Weights of a small transformer language model: width 256, RMSNorm before each block.
MLP neurons of a small language model. Each row is named by its layer, matrix (gate and up: input weights) and neuron, and shows model dimensions 128-255. Each number is 500 + 40 x the weight over its row's rms, rounded and kept within 0 to 999. Numbers have three digits each. A neuron's up and down rows have the sign that makes its largest values positive.
A block is one neuron, or neurons of one layer that tend to fire together. After each block is what it responds to, as a language model described it from the Wikipedia text at the highest values.

L2.gate10:530572490434418533529476456517442533500532457472504532507474520535507544535518543417514462472468539478494504524509462482506512492492536522431479506519487508506566499441502558446469512449546464474547503552418547460423480468553520538578561451495497534521496486529506467529572444543567528555481497448590493453466518464469544478484491530578406506508495488488495530471502461467495518479527
L2.up10:478459469508511490553453547504526480480495451494573541477545522506472475564489460522512476539522532483538510520528486505509503495507553496507524429520572465488552578518550494574468578519452499451528522533470498555499514484478550545490565536477564493575564448450466490525431469511477500460478570522582488549539557586590491541538548460435523473570511530487448529576547546448521486493494
L2.gate166:514474543519462543553485494566479458450485538495504488523550539511548561489539453524496540493503525548489498481470533487491493443525561550492456530528426476498462519556491574512501451518512508511463561544418475536498515506569468528420535460518496624501467519550579539482511485453495506418463501536478466548497452548548505518457564473497470480471509506442543455485494481463470444512517
L2.up166:508501499461538513513480469530447540528445466466460463448527498490540518469516513448518514541420495471491503549517540491521372530558500537504492616504523559517538442544478542494497448533502584538561568556452449490456553460507572470473537465471500463557524490444482537479482577536470492417538454502554512521549468498476490564439439460479558527463494499443569438485455503462438501519528
L2.gate407:519482465508426480578559550538489455415465555544529470491580524474525585592460556497489547546524473397495470446485499528463509481491498541478504566448448464445571476493487530539460534475533535494495537549522551537449451463525553535511549501484514486494496506442464584467448527500556512460469558498483543537516535559516484500550448497571424538479487553442528535475517523424497463530408
L2.up407:549521504469483457466487492541561496480472481572491553540465486447514505569493472556467555521488451534464488514519490517480557532519486511516432516534478540516569455524555537490488466512495503551443438546502479506535447581458515481500470527443468497597479463486522474476578520499507466552489454512493481549412491490488500504539466550444475497464511540446466506497454488493467468486478
L2.gate409:513471617481443570506505519522531530456531447525438516475552457467578483506488488493476562518384510496548430507486498544518499508445548467504535508509464543489496502492568532471458559430512517562524524503437502542466466486463518504494514473474433506511539439468541537474565495478563507511446490536529493522484497433483552515480483506576487452501574504448553546553541494500514612448451
L2.up409:517518534493514547581456461554499528554495488549518522539521438408539518523523462505482480531460560543490508528506507522544546472510476564533547556522504540499560493487539460398478450516478592498447455452478414514542520510510495477546495479494494503600498470488442509490487488483518444490493481515406467448528487457509493464476420494454478487546552451501515507561466501433437486488442
L2.gate505:474587449474467501540507495484510490529520560423572526502490508521545544482524542489506559494486485519483450537536520475571478512483540561454507549465453451519527550515455566539524544456542501525511525489513509454443442512460555457497531543479571484562445448516515526520497570482431570558508502556512538462488500430505405448553497503538528517473483565494467524529470477495481507552530
L2.up505:545567517510532561546537447446504465460518484395493504458422537532505453590515561478485522401499510528445453502492484475544496501561522504501540513554426513533477472551481534510539459480502414476531553462558534495453526514543482522504536514505510540538476475562456485578467590476451533484568487572492503507440548397509516447506538497518492519491501484466489536424510468488555505493582
L2.gate553:492475515548473465536494519513501485443544532509504579529534453549488566516537474447446524462496468535493472496540436502517497517591434582479456537517464536521562532515503522480471411458518566480537540439444525466531452478509464468519572577457580488534534456528523531427504495479506522498567498517455512454501443497521521416549532518518503482547556566518510488499571498478465541524451
L2.up553:513483529489527498532454462513441502543516568513506490438463488567468506517558462441592458479414467469484463529454553448440552441587449524540539521505468484429510441545527544420507506474570498551463542561477478472570495543505539564533479486556511515495510507441506532457412548539493412477536485490492479561423466521416534477493462513504584530511529487498535478447504504508481504542475
L2.gate667:473489561520464599472483477458470515518522507561489428466476557485570524547562525470481554513488502515488468442490478437483543493477550541526501561528474539407519529500433533570513519585522482502489554501486484478509550489518532494503529465487517484560504478489548509565503517463502484502428494498605514532567476481540474475514511549485522516543557572445448610531516508443502545515503
L2.up667:509486586561502523429491476602453449504581570554513533485486468512459542490506542531504551461433521511436485469513447480520427505492536518499483557527500460544503546505488556511492476597530593510475463530473466522495529475484546436571563476455497499547517510497527449527490535472490600489552583494534501553562484493557580508523468492517476533492468498444435481523453470464499493460506
L2.gate670:443562528498467503492427509523498513597548522517486521501425532559501509498475480455508500475487452529431502503517555478522547517522528468507500496516478501519465479454410524513488481516476439552426463441536428442499479500383533538521494473416558442543510457552475528434479543449504601499496483450439493524504509454535454565481485451522437516449506547552499505450502541532507460516487
L2.up670:549453521496489500494426558480521449555520468533558468489514460486556540428527573540579492478475470475557497513471448501420502488464482523502478483535497450395505472515469512517469422506534543533488450544479484438501518468405536471530539536545504524574561467493550513562589555521505465502460570411502462464472547452465512420540497460508457531507478501506483501492380462509539530417514
Responds to: Ordinal and determiner words

L2.gate12:553500505489458499506533503540427523493559453539478483539568486470618459450546486533499516576499511458496595477514513506516474461424517495537550429564473490477476440492497533529493477537517503525493497503555513532385526417470544515412473528508591493519442483520458556542470579480514470608444523535518502498466469466513505521529471494532556588496523588537481538508513470559475489558474
L2.up12:531512512527518534487519483446498510506522441520521525548516524551501541509509536583491517550481433509547466506451562462533505532486455462469559456561409495477499488480522454519477513449556524517512492521527489422514488499483554462536500469500488467576510470438471517582489455523526451587476457400458447554530522512514535441482510490570475622571517441459532578549498540534549547532421
L2.gate189:497513481510553481511479563529515543577512530481501529526532484460579494446554533448472503538462489512517521521559471504517386428564441500535508523504492483478558468481538521444546538593486545431532493530517571516528462427509524484457515487539488460502532552528456504546501512479495467588456505580490464424577451496487413508552447503526470559527426475520536431483496490577467488503459
L2.up189:528527429450500522476429512482534516517483586439492486542577493556537463478528445489551502555457432480458504542600492513488475556503476507481497517512496517504436491483390524548490540542497538467487476471477513405442508506562489584523543496447538511484551441518498547549489523476470525553483515545540478492541475512519471437553506494479504465464502497532524517571433481481471512524453
L2.gate223:516500509501543518477478496475504504539494541520541511523531382445477473542531441516473536480559517438487501422460490537455460444433501516489472554488458504442526466547519435500457507494500524574416483482443458459474419547505492501475514568474496549498457524488486452436513550501470523508452529547487519511535508522496444547545487522466478508498517520526480452533523494483548449488503
L2.up223:490532502428579540498514509447547464462514468531479486465450486574554534488577467528507518490574525479471522493468529560521524485501484417477476511466429545463541414474492532578452544495499409576517476498479497479484560553480465465465514462528528466476479461586523535434479551546474520491489441487527508506502455500481496462489485569484504505459438547484502531600547517498534532563473
L2.gate235:528494527481461544484581526438457484579486495415497529470507461456495544474532479509584534500513497517456508518447548535499472541442525467529548456531524530564488518581535458565504488521455459534528546502481505468524505594500529560428448517522506513499447518488520454491508486501447476492567475490501510547423459488483552497463502536515529509512534440486544545514446602472440574478481
L2.up235:548506471477503449495502542452493516504541507448453510511520380439558494482450543528486473511572507550545508541498504453532562533525428471503459548495528510518533460503496474493513516463518576434454556535515540518485487505453498429486457490489454516522541530492554508516494508444558490457578516472493518549529539480442494550454486569499555460477478451479572496599499521411459526541499
L2.gate342:530519454538529580506484467441436489564430531566512508483466444479511498452548414515518548526476450464532503432453547458466554457480538497506534490507471581461502526455493511515500521498539476505528492482495419470483574538543549512509515494558488466487447497473492437507486445523536519573522505500542462472536392561469484455575505536437528521524541489590572484573525541492531564499499
L2.up342:493541426406452454491492539444545461558452524554485441482533539566480468544514500547501487442438456527486498575477588479463502448440486586525471504501579488459536444454549469449487582508489487558505494512477503543525533528546550551464473509505577536466495453501460445500544523528544533538542553487471522555561428521489474459502507581503487554543526532495471435521498528524498566533521
L2.gate377:461582582511553513508533522473582531539487510464422496548451536588468472487544480485589520528551527495549501460461492476514476484459459511566527403496501411564494509465552467495511525480590450514476559455503541529479507482489507468480545527528488560509443471495486421555557474505452586518426516519501557438506557460516476535571544466494528469572513524539467496528492411447494426444477
L2.up377:500497495473564478518429539514478491521568494446502446422438581464516475471510505434578655537446475528472485482507555438503576555551499498510512516481494459494494488450507478476437509503538474512502508514533503488486562531460515511482424515549499535501455545492435479436505464490500488548463514507454488488549502502428543471523527563439456503581573423471404558466481495527502490446465
L2.gate383:468496521502515521472524497525470462514521542438387636474482525545491431555520513409494501526498515510508504590518438510545533482478512541511471527550525546464520567473602518503405553567492514485538487489469492547472380491468525505501519471515502505476476467571505448545511441498561528460516541551468526553528477539506493542564498492460436518577546548545539503464525543569463490487500
L2.up383:520561525511550555510518460502483472470512490484450550561461452500553557500500480544455555449474485491542532473464475526477478539460552463461486531477439464432479444553529486498465549509581476517504537566466472535506439542549527519503495549511478487467473433465509439497552500532507507502554496480483425564501504489455525447512497544455553468484467442454533530463485489523507593526421
L2.gate577:486519485512463480431520467491523487524484532501467474432440476478451545535446458443528510477494490490430555533512532518468575518498543561481468546452447561454570426470501524503530553474542460523475518504507476425500580554560570515465484420483565543539513505472455489514476452466517536518536541496489494526535420584482486510542483537544517547452447461533500520474458566475482571491496
L2.up577:477450466534471485487477475502566502519572547509468421457476536492423574524446555509473462555557546502464511526459550480582497430441488545489511454410536534482463484535530440512509469530461490443513526548447454526512567504472559514458471522478546500571490492505446519550540478467567512490530423446521454516461458507543509450489520490458548508477494569449564484533559555440489527499515
Responds to: Short function tokens and apostrophes

L8.gate247:505478525509506448535474552534417551511442485528493467467610561496546455567510537513505551438519532539563431553482469482466488534514517506438543552468444598521427549436489466532496453509470487454448507528468487508465461450500476521478487479476511469457503437453493577506524445497562538484495504484518436555536450495554613458452495496462478506556544514454506542523412533486435532521485
L8.up247:524493490467495549532572478536553477536430490528525478545516506516516568520452519472503500519487543419493540551455517500529549473535525549484506454512444514580533546422567513458541491552556539449446555488572493424502496458516502513505502523525517548515566509566509582591539479546503556538471457434447501486483489491495510423512549571454508566514399441500494433465502495424479523530492
Responds to: Word-start fragments, French titles

L4.gate52:466518488456543510491536498487498488454476508543511493496543456484506427529455560507583491606498504542573521485530442579489482496530486595498454515507496537505532551518535476443485544405517488486514481573510492488529468439518553485490453501539494470535479479545491507499561490489479454443416488475559516529515454515500425517539467455496458522544472573467510560538580588548534494541520
L4.up52:483493494451431473527432547511491491500462579428529473521468548530438552489486565527468497547535519503445512583539470492526510541449500500486459565357507572502525479465498461410512455558434496486466490527522515450492450494486521442491556522599497565487535476467493464495435433559509521484450542483483515545574524484440498437507504494505531512476554492512493470426428524506489442503568
L4.gate123:513532484527451512509528536489487466578405465454485438475486475482515521535485501514500506476451451452507529575528464569472418466491452540491541583506522420433542530496457474570486475448468539493500492467534447510497445568447532510595533504507465493504519477446525511465510476554500480532477572580458495431548458532434421497527446511492528497529504417501432511551566533500461489477509
L4.up123:539475416541458463515550555543612478484428554461508521476471544557480453516505426535424533488517530560481581457524451525514518508563530474453532510519484541446507462502452427538457556484532528486489495514488482535513470529476481494436533551468468463530526446496496538502529533581538542481504442466443463535536530590549470465514455557511532522496523454539559517454412483473568510535575
L4.gate154:481518552472458467556472467505517489441497539482454524471505462493492493576477449492487503556493497527499471507515507501482445467547505519497495482536551492518567568495533534494487525551533536553554557530499576562469505420514531550477482545466520465489520482546542558542480511469582578494496515440520535501492485521542434473517463472526574565536459423507530561514464518483496530508479
L4.up154:473534520548473492531508554529481462441510557502414520509503530514459488558538524487491522513477511468486502556547411543531443452550486544484461500470570497505496487541461592494527484544420593426502544516547550494505524533515501457532469458473543542509505514537603532450553491454464461470471474461520442496483514547530485518487485445474449522494475536453529543523501537518445518540540
L4.gate178:493592524484455520423509542545503514444490493509447472458562458549462515529506531457559580487473479445461533496516563516539444501458564531527461500530525446493562469445513539494505605553555480492463608472499508570443471449507502410513462441568473510473556470459521502508518556457521470523526522443550471452529564540516511450465482518485444455482514568570503487512513486515414478525445
L4.up178:471520450541505453538473422429519421387498564507478498374459468480517556523563554580469485521501520481451481452579467485554482512443473500434569461509514505448493466506471466551464546507485445546491565445463544520492555475503511516494573469486558518587516496461492494536495480520538509552458515548518522441535445491459454485481494491523615586495505485495485487546503531462527565508489
L4.gate234:501523515539506491514496482520494545530535551448505483494465470427516556473479449497497521579484431558577556506459515566489543550523490484466505492433486544494532512550534503521546481592467507495418554585488431526503506486482520412557494469442561476551529515426510453522449430568451515522476536553495487483493508497573458493529495396497497521476463508491505581491478485553487454431581
L4.up234:512581366499438537443467506473437512450414487555508422486521461516525526562467486527493464578491501554496536542449463456489470536471436493407453499500517459539560496461496524497529548517499486508516449481507548419463471500498537492521488483453507486497427482458490438554445466531540539487474516474438497496517485496514533485462541551494460480465557491424447482486504474566446434488466
L4.gate416:515532432476374536484514519539556539463520443523558480472461557520537484520533459492556507533506481519453538464512469490577377520530505572434490550513549461549518476463513521469514492557496582468549494503490555510438500525473519467506475510459478468480549469472489531553464477504474558537479525509507494549550479451539562546506460482497454509473541554465596457570454621521480518489508
L4.up416:510531433545490533465436514479572470439413548399483504475495448548461521531491501473539581519507503491446506525504510562444457487497495548396544495517584549487596457460482476465474525506537534489491536508473510479484513486510548472585503482572534515584529529430527436468404458460498573444453502487473450523487559495448486473467481492481501543467513499436563498523514497558488536558502
L4.gate557:556483414474500460435492570503505561503445540448411402480511519501506490487444461451483530453486433442466491465522467491484458446515551508511488484547520457535477404430565551527478522508537517493508537505484552529490471436492470521463511514489509549445520426457453520451543500526563472465523499508462444535497518487471559507479514422526474564577572456518449547510528435455463541484494
L4.up557:536527428457556544518523485500519484523512546461427498487477545434568513472506461476504642550508428430524518523520508491475503472493515455476455485482494537496557491502488510542501461486446578431504465456454516415454500527456476577541515487467461567497516431405506431527530474534455507437518448511459461586494533492515462519508534535531524490519566496539478558564458474540525468485440
L4.gate669:536534457477475517556453552525549470469457454458494480490472548559495432485483533519488540498487481510454529516559511520561450501575562485498504485483523493590574483562438463420509512527476539471493571540474561435534501493458536463501487493480489509446511423565517466438509448505482490491440522477470427529493468464505455475508461481459482472514504526517516525540482501504503513529483
L4.up669:499507496513452477527471550424543523414441497517599511475550560487519461551543554464563503477476531492496482441484452497495490518543537550440478524501555514416464530489485528450522501506483573417455447490547572507539479462510446493474530451490508489567585429522525533464519559490539519425470538530466564461503502507433472562485498469552478535508447514511493548512427559542437524508540
Responds to: Function words inside names

L2.gate55:504468469465567564540559495470539452452505481535521508556524470511462556453480489496472480490493427494421575546514467480435443511512469582472438583519543524482509526524551442500551524479532541535513481539492492484512516512455473434537428426504524515583474496465409444482528468453520531455471544544537485471554540466456499525506435442464470404489475456504544489587512484509571583446509
L2.up55:494484509486522562498362494477565472479500569467563518438437523500444526487471443526448549537435480459509506476558474523474493528478493448501385480467457466497517548489424506527535503464479493516560507466526436414474502488419583522491530550488526541552584473505454518448494446494458581494478573525457510471459537525475519535512496520477457523524448490412485508437476466493545543587483
L2.gate89:515523502446534531449435463558520515470497450560537492463496495534487491438476497572499525524520486510505519523590443483508517482528549497521429508417528532421540395458500439480544457521523492454537459510531502532456469505472512568564479517482571591533503512564453483585468513513513499434433520485465493495536547485476519452519486525583559491459458517489520468531502414482491455493568
L2.up89:528492535454482519545532580492521495454556441484604499535626510487470426523499564435448482565509509405546482537505443574535462495419510529414538477453454525439502524514492555502480436430472572479515542466481527502467445557482449505533486481491477529473516482502491525466526566529565473467472483494472510506454498517468492492507490506502482559523480553422477566433521516538474537495559
L2.gate100:453525452489552426488485552566531544490507413504531481582526572509481486481485516496524479489509521479435531541542526518561558523501517517434449466544515493535526565538501483458410508455540540483469510524519419490452536459457602565577501530536571532565473495452522558515478527551523468466528514515517468534518477486556498504508482465515417511536531436393482450593495519548518559447491
L2.up100:514435487533563517496459472523543488519470501561582491450401504464541522464417530459508492537514502435475556430451488484536538495536528522543500542492509498489488508492533490479566433445431536481477579526474563463506469568557518528483468496573482497452550581516485466476529543520496522465433515565476563490499506466437486460391489534525549439541529429467542522556534448461530569526434
L2.gate178:524502516522510455459468470556508552547511423493574493536432526513485497480522505536463546563524520432463537539574495552497519542491556499424437490577456464467521537479503504492551511498511569540509535490546461445443553467497549382479448496485552543505494542539509448542470559535530533498491567524442497443470459499519537455504449477570493513548470494470519523561536561525511522556427
L2.up178:529504472439487451488485489477487487493497454418408469568482497530476562442517503447462497530508503477471475519558501474490491574495513520510476458498556519433505566554505504432535531467488493511557515481556489496507515505482496521538502541595506500516461535472417505477490504546578464495518481528579580534397508492548516506543484500528530451517518495452507513495493552469508564468518
L2.gate258:539560500529504546488495566532496468491526448573492492501469520511489544523485515475492516507461519421487456436476480528487513505460519540399496509526503494451509550530479452456583544520490512479582537534489552526464447493552507499524452460499551501450479462486470440470476501537534523532579384529518500526466586523481532429408464434465506500582510421487549436526504503449519565552487
L2.up258:522525495502541527614439528532479458482534496509422516458446505427556507547515487526592546601457487467478449501485472483481491505582578459521530483511508442405494430462480489522497538518548534540550532477554558438443515508468570534511514500561450483525438509455498441478522496482394531523537452511497469495523547500425484547470480508473566444501514448460456531524504543513476489459499
L2.gate280:548504502486448471492538486560556490495521487469510512492490455494489482561540481450549459532449503460519482422477550550488412504481499428481528542454514500508456498447475487538499494440529546503559550445491569520480396465566510419499531472540485556498484496479467456462451591507412513530532490514484452497513505544493430516517437486525418549553527491416467479549418517516517525488496
L2.up280:490560563465458597484563459581502430489552495476463473520479452515449481407510505492537491482449518459545527516513500524499433475455541508497450512444485548494487565528535550508502511421526487479495510522483554431489466459512430459434518515406488551504519556456516521500482500469520474454465453543526456524570511469473479542462537465461544539559510489435489489506429485502561556448558
L2.gate475:559459496469492473487495485543506461492521447470464602503535488500538495545516484562464562507548524468483477550552430480510574446473566525477445500468490491436467522416560462461536508519556538543527516538444505487468449472517545452524568558502539499512461473545381469457530562527454523518524511546512495440517513558503564553503446496528456476570509525484459483548579525476514529515545
L2.up475:507506619471513459464549503556491451503526497489561506459503553504526549410431521499579442493470504523449521526575541464520538455506554463506531470503550557544580504567501443472500420461483521539523530531501493453471542521512523460511485418516473476503417461508510435518596462477430482497419484527566548497496537467456510511466464492560489487456537430405570498563530530521543530397457
L2.gate663:456535524468459519495537544540531450475513569519445494435485476453467478462542561463489483468460539461483479524522523531568523551484446464529533522455509510492504506508456490483547411452498541520490462483461484442538475488451522472510476446388459528509519507535506458504477552503477540469469539563445494482464453456518507535490490425539502467471518483468491524578499588524508475523581
L2.up663:398525594460508485554524583584476430455542447489510493485522512495484483449459486494510502552454505518489535510545504493568508561461567453469500495431507470438454519565506443495514486529531522487554537546518481459524544523575489511484449539572515491504453462491467510522511491524497512474527489479572521600446533570554486453470486508499487460482453472417528543563558545462528627492489
Responds to: Partitive "of" after nouns

L8.gate32:584564541486448572498467505580529497537507531486455509496534472584432487497496462536473503472430500463460506455464490511499429419482528548533539504522544500447534472469514570510510508462554520460437480493517574490431475559498556519427496486465441516511430465482500562520519498471477465441438533516488548514514462408555520583480450474491533559444576436534530544532541552507496446475460
L8.up32:506530418415508530496551461530537518504511526536461524447527425541504520491562447496575485526579414439529508452543498533552474517496460562474448479465445513533517492498428520465481501479513479502472494446461515458479592446507542447488418419484517491448414499477528460515525453537576456532511451448485491508550513416504514568497484546519522530504432513499479557502515528442504493435555
Responds to: Clause and list connectors

L4.gate82:512478493579519529530456543521491506508482442508494499601500400552536474448569527551573541431439463497489496495542436582555492520492540485514465572434453511553530488487485495402454521509494532530462507571551496470528530453432543553482510458517494572494497509527467502456518466530503544436493512462491436512552405586509510552518440529519491483475399531519464476482530485566491459474518
L4.up82:519586446521537450478464489455505534509479433545426506432469492570452469504480539453474518484520616483513569488513469492432512498473544540456532473521524409498543504475535511527471480494479508563541420438541450496459458511548496556460549526527606471525488480440516532519502473460513487478469520518526518493546469589503474492501502507518599508478517517524461471487506513503561510559501
L4.gate215:479547389514506494513460444469515436507538477500511566555493509435472505574506551517448519487491485505451582506552450520468506517499466512501421508507461552520538451489470491518492474538562562502542424378547500468527424547412535469431505538574559568503528551506456492518497479583511482442535502442461462577490480543525551579508457481579583436507504513486422464596518485540474539451518
L4.up215:515507499495505505538460436474414494514552542496532486474519521427440450486501526508481506474539526524518440475468519464407450476507502516494444504496533531522538538508527421515592492505532540520504421602533513407491448423521466519480494600465504498479501502524463551467476524517513548555495504443552494512508463469511516456575472501447558472434544479481404525515545568468590464497511
L4.gate289:525495423539414517541557522480478527492490486533458522529506413515503436456571519573472492505475487560528465481524431520505475465512458467514508487501527483539515495527511522476581483546482507566517481542462513472508378503474560462499520504525467546467475546521447497492456463452538512502522516521467489477553440598424564568541480465545439474563426572491453552519540550560515460494496
L4.up289:465459553486516508521497485548510500495520505503476478519398489427486521545522538484469544491512444497521486482506397531426445463502455485516435555454454483553508500540541452451485563483492558482567515524503522497548509520526551463431495478495524544531603570545507573522501494574474494511502488598454514457477564567512477526470474526512533523521502486468480381537514541565489507445581
L4.gate319:493491405486470499513532626458555553496526458516421486452525434555446493503468460526518485436484452512456544491502534515461484546537533482490452533496517498543572465443531526530628534526511544446503442449499571507529429440515546477477479495450538461460478524465497435453559494547523548460549440525499509484492474449481522449459468559500455488427541524449447454545579447537466533542483
L4.up319:493481464455459511460532523558554433406510508461549506552468524540490483476493477513551496531574460473540526475492403489483487499478457500518496566510426606480502538537419519418467452543525500518450445464450472487457446551502555513480504491509510516470469519509524453481477465502523441521452523478515455539471471540517482481557480558585533476443493568430524496476536503530491452583502
L4.gate345:562522405532430496521542469559483500420464467510487602556541601535564557481390470458576442500530473466397558523515523501550465500546533494590460482458521488510537519475501486516516541445452531442500454478533426494453502483445468457553446499490524483558544464466441458440549481520503541530520508463521481516545451509449519482515491531493468477498508510485547462556503564508519498509535
L4.up345:459464429469495535506573515481470495503494436528482490527551574558621467440500488487484541514594508504494497467527462419492445507562529471429510519488476528451489505484475455527533506458529532546584492547472501524516490484524536514434512491492485482529462567465390492561456512559502522441490624463488474559507492555547536507552494539559530511412573494537495418521516485518477506495452
L4.gate548:454513459436527493460546558534472498514454522552481560425453496475469490495502513512453525507483411528514499469517472547409505466521581529492458574512431501452592555464444509463522461492571487512512459450540438497570518495475510487486430476597541592437433485494520487518458449494521562463555500561510497482566467612529482554528460510578497506406490497466560438500519526458458434490511
L4.up548:440457461532503480458505571498542450499510500481503489536526502476493515518548512482532455487484527485447477478494512492523522403543511581560478516507442525493473475468449497453549557612503489505524436535440564452525412538480486442477520465466409520467518483480516499475528468450523499472451502499497442420489502534514475516454459437495498541405461532498519459505500508517495569462448
L4.gate655:452435504475524497488492511493498465483501557510509452575501494488513474410525583539497448560516534434483503490533474426551481430505469481497438520586435558540518506488564492512527511457517515517492517557483524399513474419501468489477580514519559449458511464479423533464489479516457529477427507479486534451554531608511497454456488511577547516479452536487502495540603538519504463516555
L4.up655:466498497458525506519507480470472469496487472497454495498456462536457507563470496517509478571512518465442560494488503497391500446520477418470473528581508517432457488447469479488482456448504561462510488471534490485555389503507531452465578529517430446499489523511483472439508492401484511459458524484462531482533457585454493551497526519559446503475468480516527388591493491434449497464455
L4.gate684:501450394453505489475485604519480559483525566464527576459490506458557435446490514475534546509497473467449487496492494465475489414508427563451491521537536499456537560494501519518497518562518549493458498469435527527499583471426542503448462500507553479460466545493434433559477465514507536563499500545512489475528477536538515518576473486602516515442481536503525459552465570450520511480436
L4.up684:509438416442506511468423487491448524490491485499521546501491458510513490472518555513491459513517499463469477491494454538482528513561501493452494550513484439440561556479524505473468486493582539465465435483544513432579548435450512411518470556540526437512468457452506464461475540423527541518554489495503488466483462516521528463465465538490440439498467548468455454451479544495471516509453
Responds to: Mid-word pieces and elisions